From a checkpoint of a small transformer trained on Wikipedia.
Size: 14 layers, width 320, 10 heads of 32, MLP 832 GeGLU, 19.6M parameters.
Architecture: RMSNorm before and after each block, rotary positions, no biases in attention or MLP, tied embeddings, capped logits.
Training: a variant of Adam for these matrices, 903M tokens, 6887 steps.
MLP neurons of a small language model. Each row is named by its layer, matrix (gate and up: input weights) and neuron, and shows model dimensions 16-271. Each number is 128 + 24 x the weight over its row's rms, rounded and kept within 0 to 255. Numbers have three digits each. A neuron's up and down rows have the sign that makes its largest values positive.
After each neuron's rows, "fires after" lists the tokens most often just before its 100 highest values on Wikipedia text that the model never trained on.

L4.gate442:089114147112157146129120174145166141141109137100140127131128117156159117112143095105134086143122138144147171105132125146146106093129095107168137130147098144123111108117145125133120089120104157152129130132127104093140152102168129151113136129116096129144145140109153096143145131128100112127157125130119126130125139137120096147093119120123155115147130190128134160121146146126122109128154109092142122110133041151088127157139143077120111118138129168122116080139088124081109149130122164155123149116149175113139144117113154132120088173093143098146185100090133129143137113120090112141119120166101113131186110104116141143170092109159103126158167159155113090128127097105132147117119100102121112120162067142089162144156123175088138131161163122080098128123154127147132131120127108
L4.up442:142116099106123098132135106107110170164181147092158125107117137081149104176135127116097118144146136114115165089143127116131107127147149143177118118091114108113142140063131173151111108148115131115139129148122129158136137164140157168134119100119119122096134161088137125145155164132094166160156100096149119092095108110127114114103096150093139128086130128181130143099065102154100079111123116136177089139137090147169116178129100101147089132137163127118129151155122102103162140116127121119105156136149102136127119166125117138147164148167096098087141109090136124111094146114100116129139125163122145087118128160126134143152110133081133123146147113099133113186147161113163134136130178159145152145125130115117113137077155154121112127120064112130090122113133135073153124150075129
fires after: ".", " \"", " (", " Ho", "–", ","

L5.gate94:109142113121162153098143126149121104140134175114105156174084139135150129141145106101126117140170118095119157155127127180165117098108108129116169112103126109150118142127152131179143146127092155162101136109099120146162133134126134133167171117143103149144144132130121073127143126094135119098129136107148100136108117164105144174117170137134121106133165101067125100152094135157126089135162119128127197131112110122134097107146131113163074117138160148162099091132121096111119141128153110156138146122142157160099154131165111127151119106120146140119156154124103142141125121131121092078148078157144175118112145137102096138118103123110133102161028136105131173130113104154130123081126107107144091101165121133097104170159122139133110096154120122130130149144110161140102128126129137
L5.up94:130147119122178151074143128130132138134121138117154170139122161127137143112155131130115104115170120163117164129099139110140149109125117082126110126107141128114119126127125188111101138101121146115129106127112084118147170143151123128111120149125103109144142129107169122132117114069113113096127113153106126136108102156114136167186154152148148063102141181095131142161150093136129096129178086139145131127099114121097102121129134098175132140099107134153133137143151137116111194074131145138120162134112168129072190114138102144155127098117115110156127165106124146153123094147130152151169158158158127120105079100146127153093145086107140096137102145129179146150135145110126141096152069104134123130168113151141084121128117133103124091143129088114156133160129143157124157150135094
fires after: " ", "1"

L7.gate242:139138115111140156128099150091165164105111164100100153111088196125160102148191134149122174152132116127081148122127135129133097126103128163127131117106141135108146114120119142113124136084078187134142094131136155124174159144122099146142100186135104158135131114104136118115090137117143130104105113131138110109125098099087139139124167164124138145137121150118110119137130170124134144117139150107143146123152131129117142170130162144098092132139160110152126101142121079113120098135111124127080065100164133143092129137164152154136137172111139089118150148106104168133142131139124113132116079125132132208156150136124114091115135119113126141138135092076135161138152129128124135101121109101081113112176095153065086110128095127068153126148108106121132154136143184145128107107115074
L7.up242:141077126113120103145135134132132151097144102154124099078119121101158117144157128130105148113121082130130128146102126136137105112120123115144138161141151157146155100124097126135156138106116157116120164122122178149111134141127115102138083097125133119084117083131113088097097155130106132099107162167130119130158134135121164128124122126110120161129131108102109137118156139122159121092134119127119116207151116137151129149106115070117125131132113114135131147144126119100172106160103102180099125082138112118109126070125144135110135136161121092145141122148160129142111120147123115098108078141144144110150136153133157144132081149123158075154120097144107125088125123060135151152101092131119093150130096173133144150110127109122157156138184135117085123185156206092144112120143126
fires after: " ", "\n", " \"", ":"

L4.gate439:114155136101110097110123161092142132125121143133121139118076141132123083135132126100144100165162100094133129124085113146146159120106125147143162151157143164087113129152149145158147164118089172113117136137115118080115083107139125139160141126130119142108104116158135140113143164130136115142149093120103146120132175150122079144137170120122130108136134170129134137159169178136146148153102105110094181121093116108122118105107166138174164168087157130085098151114159150105155134156099093129128105101154147083099104090132147094183143184092120138159162156146143141140132106133133116115174147142151139139149146162144116106136090123105101124131113113135140144130139127134142128103138087125099109126167068090116071126123141151128146176124131067107138144094101127156127123112099121
L4.up439:116146122085118149119114136168168076115133118135117150088102098074131123113121137143114163120168118084079132123092162156117105152134100113137121063112108089113123146134121156136149144105135118160095087114125132174186137119118137121118113162117091139119111154103147133136147127112099113130122131104132142100145113113133138114119160137104127137082150114136118145132160113092148090072119124174086122126139121188102136111136124134160176102120103111144119109131171149139157106136120177107149100138121120146126148130102140175131148165137095115103112176150121132097139156099163119141163116123120123113141144154139083127121132110101134177131178144110169132102115122105169159119125113139137174095153113129162104128077105166134125148155138110109131148164122113199126107110142140
fires after: "1"

L3.gate308:140085124143131098110130128159130143130134161143096173140114129115093171151163152108134133169136115140144149152121133127138159146127117137126127153116178132129118150140150177107156101069158150106137157120135109128123113133128143117130115084086086145166151098111133172173140158118161096146139158134154135107073112175123147138175110138130149114141150092091105134147100141136155138125127096148115140112145116104102122119091133095116132103164136135156082171140073127122118112153136160125112132134110122109100115132125124132100087062155096142144112144097140106131151088105116113130152066075115122108112137110112120130124149122071115179160173147126098135139118068152102120121129123118137132108133142128056158120128129130144119088148140113101148141123113154111154093090116178
L3.up308:134137094138161181137132159167112144124119152163111175144134131108099119077106137123103140140070112132119169128172118137144152091135131144104143083134108076134126146133084106132124114105136126116119152164154130160108139155128166103092115094104145100103144090117153111156124151145145104087139123108090125146137161121119115122083109158104155159155156143137107178123126100168095136080101118125078113160115150123136150110092116128147092092126156159115108145097097140164143150150131159108120084086135115156130104152149140147119143093134153123130130099133139119127136099128120168155117108114129137146142134129110158126076104121130129132121182135113116157109151109111094111133129121116108165148185117179118113091091108093125140093132139118137110134165121126116121076095145108
fires after: "-", " \"", " (", "\n", "==="

L8.gate785:103108124081139080110133161122148081127160136094107102134128194132132151162155117101137162115088143075117161148114100172121123148102130128110110111132118139113131132103119166163141129112094166150114125130088096104129150143165114115162136129122106123125141115132143125079130102122113147105124127151097105121120114127127134168114105137145123105121134177127120119152154113136114155156131115138145113123115103149116069114149099172145146135142090162165141135165128145147142134141107136092109126130090138129099100126146148153159137170099089159138129091124159120117113100103110119115135107110161145115124124089059145153101168141114143103158109138086136154103140134123138069127103084112147144117152095104083127125107114129105153093140115147121180117188126113127111175127083140
L8.up785:126107100132141120140121115140128144109159120162095114122099112121113186213110097143138157109120137106112104120105066147100137164143134135136131135127091180169146172109143121119152140126093163075131081120101126155110099138138161109136147076132160122154095127151130149125135147093120173150123129169176130140109155121076124129146116110132152110142152153124083136147133093115153115109117126130137091091100120094155121115116097115130123095115142127115123094101139139139114091126095091103134089143145099088122138087155126101127069149139124157130142100127088117110143154126140121130115137135135131085116118148122165089129140127101179155146161079130110140144145133096071157138143079125128105138124087119113120120150175127134144143124136106112119135124099169169144165109152128
fires after: " ", "1", " a", " about"

L8.gate498:124142115138135143117136098138179099144154135111154152136082166116088151143161135114093125132123091114096171128104124163146147144121095056081149132149130130103097115117157158151145153114111190103136120111135134136148132128158154133152168129095073131162161131171124129100162180107147130086127128082119099119133119132104168145119173122139120098090152163092103138181118120102165169140165131140119119113103104125140112128112109145136151121113160136139095089139150114130130170111150095122126154109157124167054135136154122131153113112108122064122131142088146130139149147138147102168156129130136148133124146126085099105133111133132094129147118140112163164115145117177139110085132089101139085132143110119110113098105125155079114129140122113098122130119105137136114167124127103
L8.up498:114132114146137100114116157126089083101106162142114161123104174129094151144127128156158159101134183136140147159125081152146125130100082119092124162115099155118130142147148140120098121135110114128134120143122186132146150150141124142164148090143117087123165146136120171115160105145171094120094142108143137073131120173153133111117148140143114105153116120107112136131136103081137132131147091142137141129085146103148141130160124150101176144167092125131124121138110132143136130126134108157112132141184102151122134106130158090112099168098174091126109117107161121150133171123150111136113118133155104141149114101105127105122141126104145201073147157153102083070139134128134165121134122137160116150114097105154116068123132129110096136144123170137121119136139155126128127129127092
fires after: " a", " A"

L3.gate649:124126108105124158126163128163146107078132141125130180116146160124153139105107130139103142136166145127125161142143124173189120150127136118150107137088140155113100113102110131129171122090089136123122143130083116137139123162114098137102142121087080115166113137119164083177123123121177106127083107069122123182116088106109165164109088096144170086165131158139142088144141112131148131099092135093143192108120137138128134105141153122163103146136153125137088150115150114091120144168161144154131161135111120087130143132119119130140118134138115076113108108105094131110135143119121104126157102144110136124114174114076133125131099115125157153115101147100097142184090134128080137094118117107128153136156118144066114132135132181145134097140114135159176140165117149135131138110131140
L3.up649:163101133092094105120092094134165129115121106105115118119108109111071150134165148106167184076138119103108182173134148126088084097122068161148120120165145130153072136117097139158164125127120101111105114143154140112132164088163140137149098129097135170129142117150103118129133172132105154133147097167134180069155141129151110116140174146110140107133083134127118117148122132117092113117126118087083120176090134127130148147097110143117130118137128129102124134112075131136135091142100165126156083130108140140101109152083133118156137133143090155094084130153144107087166124150130112129121104114142124089144143145153132091073105099127119125145140120161148111100147161141131127130144142138127121160101089095155162118118112057129154125144152101159144111135163132100078152141131098
fires after: "\n", " (", " \"", "==", " ", "==="

L8.gate405:120148079107165165103140115119115145143079142132124149148150112117146153153117119119135136114150091126124101138139103106121164152139137101104156110126101166096089118116099152148092124122089148158127121124089152108112157135136120091150168118192107137115108126118112144114130144111139112097088108099125100133143148127085172159141121179158097102092137114077195133159119148167142097138117129125107154129128136114146137107167130097146106107094123178162086161143148130156094132126162145104136128163093134122088127140130146095151120114114117098113147160134127134123110160118142125125158098158095163119122084151109126088138116119091127136176096077129133133127133144139099141134143118110121145166143148099111108100104124085121090154132135126136084139144121154104105140179073103
L8.up405:124134151144136154130115185118114096090102095104140107100118144064135122123135132096133158109136136120120134177135124113162126155133138097104092155103143174128133140176154120090147075107136132087132154148137123121122100117150122130144121095137145107129119160123106128112145121108166164118122132099137116080120133162160132099108119135172135161128122117124120102119152175123149125116127107109103112081144123154159154123143128131103171123118104121090154115117083131130151101129045079098109126164135106105166106104122116118116120113149147119101136129141108098135144104108124184147128117090124126073117144104141112117139131080127131145108123140098086103075080094141125097141175153163154107108134092128100115151150111126102110098123125148140136084120104176143175110104155145
fires after: "-", " a", " Time", "te", "al"

L4.gate324:107138119100164123123104155153110108129148157121121140124119177123148161156142190148118151141183113085121146157105079151135157123149100128136133135093114117110130123149142168153146140089086147147093167128160129105136135124139123133094161118110136128146127130109127099164112146115094092131138097134153148116154074146123116168163155115141098123145163135113159120191118146093139129129116124143102147079139102115093103114106125123146125140148126104133135132107153138101113135156141173143163123120149143136132120107114123134148135163108097079157115152152087137148149102108158093159137128140135123130121139138102129132135139102090152133131140116111158123121115155168157111122106124115098153139182137156160082123178092170129101144165125103126118142131143149186143131094122111
L4.up324:102111154132123131104123172109096101146136123150124117108160106162124117128143098168125138112156072115089123165105116102129137087177118140100172148101122050077125114107145121104182152104136144132105109119150136121140115137130103165184117159145139111134120111099120138115085182126112119137158148160135155126146114145173110075097157120146099155113148071163118126130156119078097133127103113136101088109114099117126135135124134154134121188111111106148160126139152152102113156123115134100146109134119132149136161107137147128135204118163142148195179148086086090126115086137151160142195172130128132133147150135119112139135119146125162144147144122140164110118123139111113117123112129139126146153113148158127128151104096125097115168116156109164158150134117139173116100110155123
fires after: "1"

L8.gate412:154118141134131101068129096119119149113153124113096144138147113115156132085123109156156098163146136098137154125095125141140141164115130128134126142109124101157170129144103160113173168123143109206081120124063149141150152129122155149136164111114101143135147103144108124132140098099116130119139155148108107156119117143159129157188116119145174141120116110102164102117096140115128101154148147119139159115144118130103102119146097109175157150145136146147124179127089117118135151136146156151130147081169165116106160116132123128115110141124094147121126179156152127107147101124105113125133114161106159083119080122107115116083088113119140130147082129097153130129085091116160115103123078121124090146120172162091143142148169144137104144111119129114127180143146177118114122141128142
L8.up412:161138117117084106153137181156083095147128110155124112151093140159108111124109134120143109140163119164122120136025104106129130148130120095141124145135118145101139096119182136138131171141115099139157148146177145160113082133137127151125102146091159118152156111166141153134116130120150138146104145135103123133152138144121122121145164135128087120135077142108119100153063144116165113117092138131154134096141160119087142136112154138104144158115107145143091121120141108096151091104126106153135135171151142136125106145130160094136105107136108138130111072134155121101122130098129158109138148128120125153134127111102140086114129105091101135144089157124096139110068100154149127146140140123140153161125116162152116155131121114129149126137147119128096137127123149165156147158149110
fires after: " D", " C", "j", " W", " Ch", " B"

L4.gate301:119088098138185137103102104130061153114165097124138172147147114131136119145130167163162091142155111131126108157143159155165133130118140136139120130118149108156101131125170144134157148162146152167103107116152107115129145123150141148161159129091094119144122085146107108122134133094135097132137083134198134131113110152163198164103139107130126134115092117121183150126114099124153146152124126102111157103147087145071133120119102100154143146130142075131077096126132108130117151126111141128143130096115106115080171145149114094149147153149115120142145094169149122158124112135165135118115120140176165092157162146124114156103145127088135108109098108138112144095096108190131088095119113089104134127125140120117100138175118123142111115116176131147149123128115134106112139131151110
L4.up301:129100120123139116116157149127151151109141154128147140080142095135107136163152127175151094109133126139118118111127096152105140158132165132101167103192119144135183115117135128123190121181125128139124130122148162125110121133154106147156150120148131112159131089106114139112095142133151117129100144076143133121110103141134147130131154124142123113140154160164134100140141099108125117099103120115114100128144124125147131085122106167138203128113106143172080147118135138122138095146127127189121132167124104125139123160140126133140116148131141076119133123167100118138077091154110122132153124134145118087137187136146131119109102089098142115130129164131110123110118159133107149102185139092103146120125137115125162087094139122134082140131114104091117103168136103145117155139125177
fires after: " ", "1", "s", " S"

L4.gate176:152125116133174161105148160098147126137126160160124166130121140104149173161107147127141098117152143148125174140096146158134143119151091124153084110135188127130084142132134140109096100162101173111140158134160096131090175128147118115117060121117133135113111119141165122129141153127145092130136077114156142147074127139107140166125169142134102142143143156118097168113115120118133122141145112134086135126116121119104133105124120099152176123156113127164137104137110104138123095142090128129124117157123094096142155158133149152154148141104116134123156121142113160146160114132090140123113124165146137136116148128136128176141106117128137124181173082142110131109099182137119138095116101081105150094123125140149093104150118146155148103110113111085132122137137135155102133124110154
L4.up176:173176123167145104115095176115160123090145143134081131105107130089143079166130121120121135135115085116108108106164137130161120147140114154112103077124106124107110046136139122125146135149116145146114141119126117114099139088103129131175123118106147114116145178129153152132116155127106145100094146112103111139099122132148125108094165109081129129130143148132126153136108146128121148100134110129113095121129137115132146094162132109127128112146145131148095128117153186140066149119098129110106132122182106087150132127109129080118147152108106109131082159128147101101161130119130143105166088169111134155108127118129089117153166142128138101156113150132103108173125128088137107141115108122101128153156134161118082123106067141127124089166181119115156132084191140144101117096142110
fires after: "\n", " ", " (", " \""

L7.gate540:108096108133121113161139117126155141130133165091108136152127112097128160147136123122179150136145143102153124070135084148115108106148105141154132147092079146108119110129139121143126122091163139189133145110140127141126105143086216099121162130147096092077096110100114155145117122126157097161126101086126117138117129103123134178124128166122112122103127177121097124132165162141108129112103133153107117154144151113118131127133174142161139122094129091158111110111115125142106154088155131114141113161073093102137145115146120096138113110131109134077090126166184127149149130113107098118116092113118106150137129171137129135140160129150130113153111146108110128143136140126135107108162153157079093119116118145108119086147122117119137103142065129108120157143143089146133128120082154
L7.up540:109107080155109155142147134132104119145164127116107128126096156146141122112151150135140155151178138097114134135112113157129154146136093133109115146156094078102110106124170156114117145092162168144116144184121113137160120116165134156086066093095076108122140117150111129148120124123158127135070176152141106153169137169115115122107099105144132109136145126116119123136147094127141132150121159118149137070111117107133132131155133149169132104147112138118090131131134140104087084168133114108149155083104106132081135147080111144135162159094102104148136145137108145133119087130122156109117070105158150160127159156131161082147102123115110149140089090130177082154113097119151173079162134138133122110108155129113095126101166150151146132169124121135117124096124093128109084094139108
fires after: "1", " "

L4.gate383:141142110116130135085158186149151152112107174151108170140119140102137128135160134115131119130136086108120150141124145163118126123114122119128073113147156131103112136147166199104123115129138160140140148124163106150120117128123134168182123117107090134136088127129145123146117125131142118136145113145173154135074087167128138143109183150160101126120164136105158105143107162133142101116125148187100092134132106144117155095156127116117146124135124138139105091150149116141112125107141153099100149121154108155119129115153115132153144140099080111123142121106081129130089144141136148126134060173173173096137151120128153153164118105128168132123175127132166122146133121139154112132088099107095097113140161101109121148121099136129135121133120103156168132093115153151122103122136148
L4.up383:131098131097137138125119109107136198096097131144102086168130140085113125124166109127124142141127130127098128115126151150068115127127124101123123134139125111142125123174144126077108139137119141172128114139131148120141130121172107104104156136145123118107116185112168143073128117113140146105092154083115101153101118146146118132136141104130155113137132168116162154147107157100161143148103118096047107154162105093160181152103133160131091135138124105088125132109137151122123122106125120102165109096170095150119109151138086140138147176123088102120152095120178139136150160138136159142131063118145120140139170103160128141095090120126105095150109117078067150126130149133144137149127142166104120151117151121112146109110111152089148136103139122170161127082122165132125146137130117
fires after: "\n", " \"", " ", "-", " ("

L4.gate192:144121139111157117138138112146138165116121113088125106102088134115129117120125132101164149148152143105146132144122106122123138111152105137119121131139130103109118135168121150141147157176141161142116119123168116107171145135122165154169133167128098133139103132116095097141084167113122095118111091102186169120135111187127139208123178128124135094138123134113129081140150136087125117128129151126119105119147138147116103165113145113160093125113102169111094158163123121143164108115103133103105129153115114114085158088167142125164132175126101152141115097172102132101151097148115183134161124127150102154134151141140152119121132148131157126126146106172109141126147160117128112122124121121158166116130154079137118139097106078106115151103148088133158123135123173129108129148135151
L4.up192:114151113176102119142163148109143131146129101111138113112126149127122178152145095132112116118115080140119123092057183197102121144102130125153161131135126062185116127126148128111134114173123155109143146085097125120177120140124142165161144171110129116115114138103131152137169129133127114139094174131156136105129145115130115133136138128119175131141136167176153128121138120061139126146102175122080149181160080123119115173147127138140110135126118108159118117122127179098131129127127148131136104127131119170122148071116111157084127169132139121113148099114134139144087118145099122117170126114131151152132137127109113136158095161152123140143130123120114126143083135122117155098115115120094136134111154148072141119092100109122146135165123110163119111149105173120151118155134114
fires after: "1"

L3.gate602:124126093161121144102110085197195087117113161147112137176119153091104129100124099094100109147131116109109167099103154184135121125112153151123104141120171118106117140117151156107101116095109119126089146151108124168093110119133173136141158128111090159159117134116100145145104130093171109136121136095175111139089112134130163129131115117089088113111150140092117110124124121115152111087146138124118156142119100134144101089098139123144125164129128083097154166128163107136130130124114124114121138131106130107120120115158103137129129086103109118161086091116119119115116145121106133111111120152123114121095142127115126161168128104126131161131136078151126156125081096128141137114109049117105085137140062168101138147111139152128150140117111106147153108088106166163111137110134138
L3.up602:150122096160136129146155152173110117126127141119103167116150095101133116151121107158158177128094145119086129127149130088101129076153158116189159108164123124149146123113137149131151132133127128110157134132160129109072164106147139163107094113171142146110133150077096117137092133147144128161175134100131128133099141138120124103118157106079174136081116171099139131104160138154136108128134081129126120090128109131141184165142107158121123142160123164138148124152144099142128161150116132157121097118111146136132115148100098134133133124125160146109121106065133073102101150118108091125132053127121175135173108110161097110106077129132140145109171142169107089161104104134160111121091132147075140124141142141154142096150159091096117104109145130148134127119143103100124093121134110
fires after: "\n", " \"", " (", "===", "-"

L4.gate392:096134149082111143127166114146142126150099128081159095129104153139105122130190112105121146156151125111127141123143092135126116092143117106128108167128152117113140152118118136122114139091100133111148152097151096088149126096134088138133130134129073198197148074116141134142128126094149166119127106124103148132100103154142142154127117164125133101085165134102122121157129133159120095161140149132113132175126148140091130068133164093161144151178123118137131120165134104100126180099149150152115176165152165149118101126164140144129129074091122146151135102133110144128162127086098137126114115168111140139122147129145128115155122142133152116088104115132116165126124118152116123166142073132138073124142118127135102138120140126111074154141096087133136162130155179148096153117123130
L4.up392:172118143111121118133137142112136145103125128158126125118117121140129130142143181096150111121119154121121135100129109113129106132119119114101103112160114108115135119165112113100122150117136111111152091099095146099121148158143159087125101114132146161145159143085092102107108161108128151136144136115095143136149082126155102149148148110096098150144121113145126120138102132159086133107116103101085137171142142140143188140129116111153148166127117127122145128103120145117118141122114138197137108119121134112125137089115110099150141078137154139089116092138117127100126130137121160127147102126119134129185124130214093108083095122143168079141107127108144120088070112147096101113125111138133126146143151126132127147189139139100093141116158142190156115118157109109112084140145115
fires after: "-", "ed", " Preced", "\n", " Succeed"

L4.gate269:108159119151131168129112089159108106130158148148115153139108143104147174107132105143120108126138130118150140069106102163142140133103113100170107172146107136141128130141155083142088210107142129144152112134078114101138144094114119103173130146132091107149121085183148105143122102115155129101143127092136147125123125111100098138102113138132109115113128159092145140156104119106172117137145126190150118097184106111090134150115131114162132147121167103158103105159132144098098126153140128121134133149131144119085122146117117101117134143147087111111111081161154170115141109150150085121143111126127132141077133140181148109097098124148161105149082160090126139115108111164149137132102104152124127129129165107152150106164157180139115135133120098150112143111126161141084129072063168
L4.up269:164120122157150159130130134113133108165155130112115145142109127124121157075101113105133146145174134087140139146100137127148173105163107117143124134129099155097099155108181180140120103134163124137141128170187132112093123097141171179077112156126135125112093119153116118141124107122156115117144130094126120124151077139125118123166152175160160129119115171125144113129149142159127125126088138086107107114169176136145123086068114132157141164142094153126126085116166169130143124116117196105150121129130108148126110134146158113137141115108069122150102084109066107131128114137151141100145132107148085144091118087111138112108145122103108127154157108158156078079104092146120109096123115104146119143152134093137124123156132143127105138133126154117128174135103147155133107150161138
fires after: "1", " D", " the"

L5.gate382:162136121089151133137119111112101110115144162083134131125120139092135182122145132115131132133149113134170135115138115143162125153082125164124148132144121179119110107171164119136135167141114137137156119137120118102123172132162150118101141129098130077143115124188136135147131102110175142133121095151094146102087133152097207107119171123115170130157154121141132110148169077107154134126098147127102118144094104154135092091128127104168090170108181116131104158183111117099097113125133136094134120145122116149129167127123142116163132156113109139144119140148130148161110113134106161146165134108153111146136134130162135110090125106160109117126077123105129139123114129162142148107157124135117108114090123133123102112113114155088156142152091079097148154154131112145146153152132091
L5.up382:106153140105145137121153114098105129125146093099136079096120103199108144099130118115154123137124128131118167131136102105125100106138096164109114138101102147115173146119160168088137153127176099160141106150099122110126080124134121132122159173111086105134143133145124121106147125095112139135113081142138123121145106176131093144171152108143153127127128155119123098158135122120152127131099109190138121124142142153113152120165153208100151105176117124119126113101150133117127103126151186100108132181124128158104159136115125095112144148147103150115119123139144141128099133154133107174127134111124139159141146099120121175092136110153146127159114152166131138116081121164107119114175129084135128127157122123132105130102144106115130156151072141136121110089149115148162128123148198
fires after: "1", "9", "8"

L4.gate95:100095105097126121103077137129156129124129104093115146115106150093137120132151187155180123159140133161085139133147155112116105117118110107147126092139133125133142138138088146134145127137119140101070170142134143094146113094150100147121089145120121147116131132067103123132145131099143137106153085096115136123146123136120143158121160097148135150149162144088108115147150131122151159144140163125094133159150095139147164116141119127118108126151164175147180133115095117106100132111129157136146140094095085128124136136153139087119151181143127101132135129099118138129158129098127153149119107148190146155118122090154120165169129104106149147158155134156157118147108161120179132126134120083130122110146131165102097148178138138135130060124142119132127136074152121135108112098071150
L4.up95:121124147180134143121099147189149108113099155089127152117144166078104136139084147083153137159151096109093114145125177124161140120158177154150156092109142135109151107134138174149112151127146146110113112098146163138137084159103143128169093082150144127074126107078110100154162130117118127128146118166140131160123099157162116107099118147139126151127166129134143157134081119136130120071154101099137128119148131174157147106143146155111129147117116146118150151135166105149142156138140108153088144101117113147131111092138131093134146152130163124120128131127139112117089152112136134123166148130180133134127120153105140100146135157108140092128129084120160115124103132169150174133124140143073138119110108139111115111136109122124106074138098111154127112120148151129113187134113092
fires after: "\n", " (", " \"", ".", "-"

L3.gate547:091143162127112133133129149130113138120155137089073118105106127103140102119146121130155082131175120140110121098093152162146150142151134126118123122146120107115072120158141176099082166160068141138131137128145139088120116119130113163100147133067078122134146143117127171108108100111182114152158130088150152144116084138134113175126147166139087093098114116103162092185144156125137096133119162153141110101176114133088061124131146126139157134124138134112112127100159122116134129123156152100129121128102149134105174143097151130112122121141050106167104160102099141144124099156115123110142097150115148125109172109101119122100118110138132089134124101133149109141103168124106110126125108106119144150155132112119136157118096176093133121150111134142151181131123151169154095105130155
L3.up547:114140101100129116132126162139151109130129164077119113091116179125109113153145099107128149170148099111139134152128166133127138185128151138124159131111138098114134149112114163130156124127145156123122141126104113129134153113103062104076145143140110119115129114072097125152091137127079102105102123132119066151178106125152109118136171153075108144145126085135157164128159102085137120192147149158090089093118112108146146105111131153142142111169162111085107151164114103099117104112083168107133104097129104111131121149137134130120172124125138061137130142096129133127131114143125093135118144123162133160107157143109138148125165140137120185147134147144098094132107141181144124101104143116120129109159130132150137110104124137103060154151103126120118143098138144137137129096120088
fires after: "1"

L8.gate591:162136147081132116112136126117124128133116164151133131145080162119114129122142136131158113134139114164114106134120088116137135143084166151107136142108080169094144141070145096169103161146079126130126109121136121098159124174092120130136116144123107140143131097154136157102115134092121129137065120132117134128127133134130146132118110156176117096114141145105125152140100159154122099113105117115133133096111172127103095108179205130171131138149144119111137158126133157134157111116134165103140134121148148110113140107103083142107060090120103132104159161147121154120144113118121193148146159131136138117107135136081126137129114131108113138134112145166130098131110112135118137164141127122126133130092124133114126124116104095112139119124179117143114137133136154126144129136164095
L8.up591:130109136107128155133166089143178116134136140126142113121109125133099122150126133101134147127140137178095097119168177111148126133121116173149150118119121157151112137116132137151068084122149152111137149135132135145165162115093171132135129084117106110100149161153123161135105139140152152134192086123156104092135132121107088126131098116119126154148138116076110148146129153095145148106140128168112155102158157141116146118116106147099059125114080105119090110127143117112127114176109108098125153170141090104131085152104122112161144139143152127109167140113135098124125136140127170169136146115119175137160064131101104075089136120123138110127130086130122110109166149126156152127106127113146109113163155101122090124125126102120157129097084122150126169127151180131122108159148094
fires after: " a", "-", " re", "s", "==", " A"

L4.gate88:130165131110132152128077100146155123157137121108134141109100158094143124101093113103151120122131147117108141128169135137133101097160111128133102120153103114147136117155093168179138097110115125163132144146181139087105100128141191150136098117137115138136106098097096127139126171097119104117142135151130133147141136163095112161070165134089115111088172140103129137122169120123150115128145119107121102121122093133117098136142130136134152146098156161147077135152154103120124156073102096110150145102118146107100146147123164083126143169147083064162119161110067124185149085094165112137158132130107162128133138189162108110093127091142145142123134158164102103149160108119130141122126118139128084098134103125135096142136133130125114160075155128104123135101129124116124108136122134
L4.up88:075121123108122119129120093125111125126148122091157100119083095112094121115101139098159130161159150124145138128182089131163123132095161105157136152129118135108132156137148137144089160094109124090149169147104146103097065175179136101157115127126148135153096152112131126124108148123151137093110079135147123134126114111128108110118099169115091149126104157152118140121101124150164138112174113111172158173100129112130101081093158124119131087131124144134138169148104158107138121127132101108110138129085088089118144154140138131137155109137151111133120119110131117103114132113141124156125112111084145105159084118111154146160135124103067103121118126175165127106143104150126127139165122155097131107118156072163119126110119152131155120175136126114109085123168076111120146105160103
fires after: ".", ",", "en", " ("

L4.gate328:105112129112135182103132139142114119127135113081128126167113176079157117118095139125129130107144179109104150110174156127102110119120104125093107121123123102130138105159075163125145159101131150165134135116150110164166152126101124173082082135114076141172107111131155094149098141108141107125169061095104129147134119153091138157110111126155108104110109143132147152147112120110135129122148100173136154080151142098121119081122085144137132117128146113139148099136118063118108130143099164108174121153135162127110144132100129144121138158093129106146130134121100172130112151155161103153141130160150160130114147135131109114150135115118146139122190146120176158148134107122150110106138116087167127130140153102163096166167117140133105136128135130085113187136147083128138155103174148
L4.up328:114095029121146163122106131185109134115121103104082118096088133122130103090120125165106139107107177125139148112099121144127119102145107167093145118136107109159140138139126105153143073127176139108083163082206155117145131127119131128107096131167105103143098146136110097140144147119147118131157121108148181180065124160121180170116127141166127135081143177141110106130128104125134162111150085140109115117140152128111096149118092142116105113150121118116117111123166148132084106138116115129103155158147132153134135113148127135123149154111132151126137133122141076101104122139094113105167169098105136106124106118134108112152147150120120124126136115143123103132148080128138085135109131129097148093144133132122120149161124160136134058109159118151111142125161143132095154139160145
fires after: " (", ",", " \"", "\n", "-"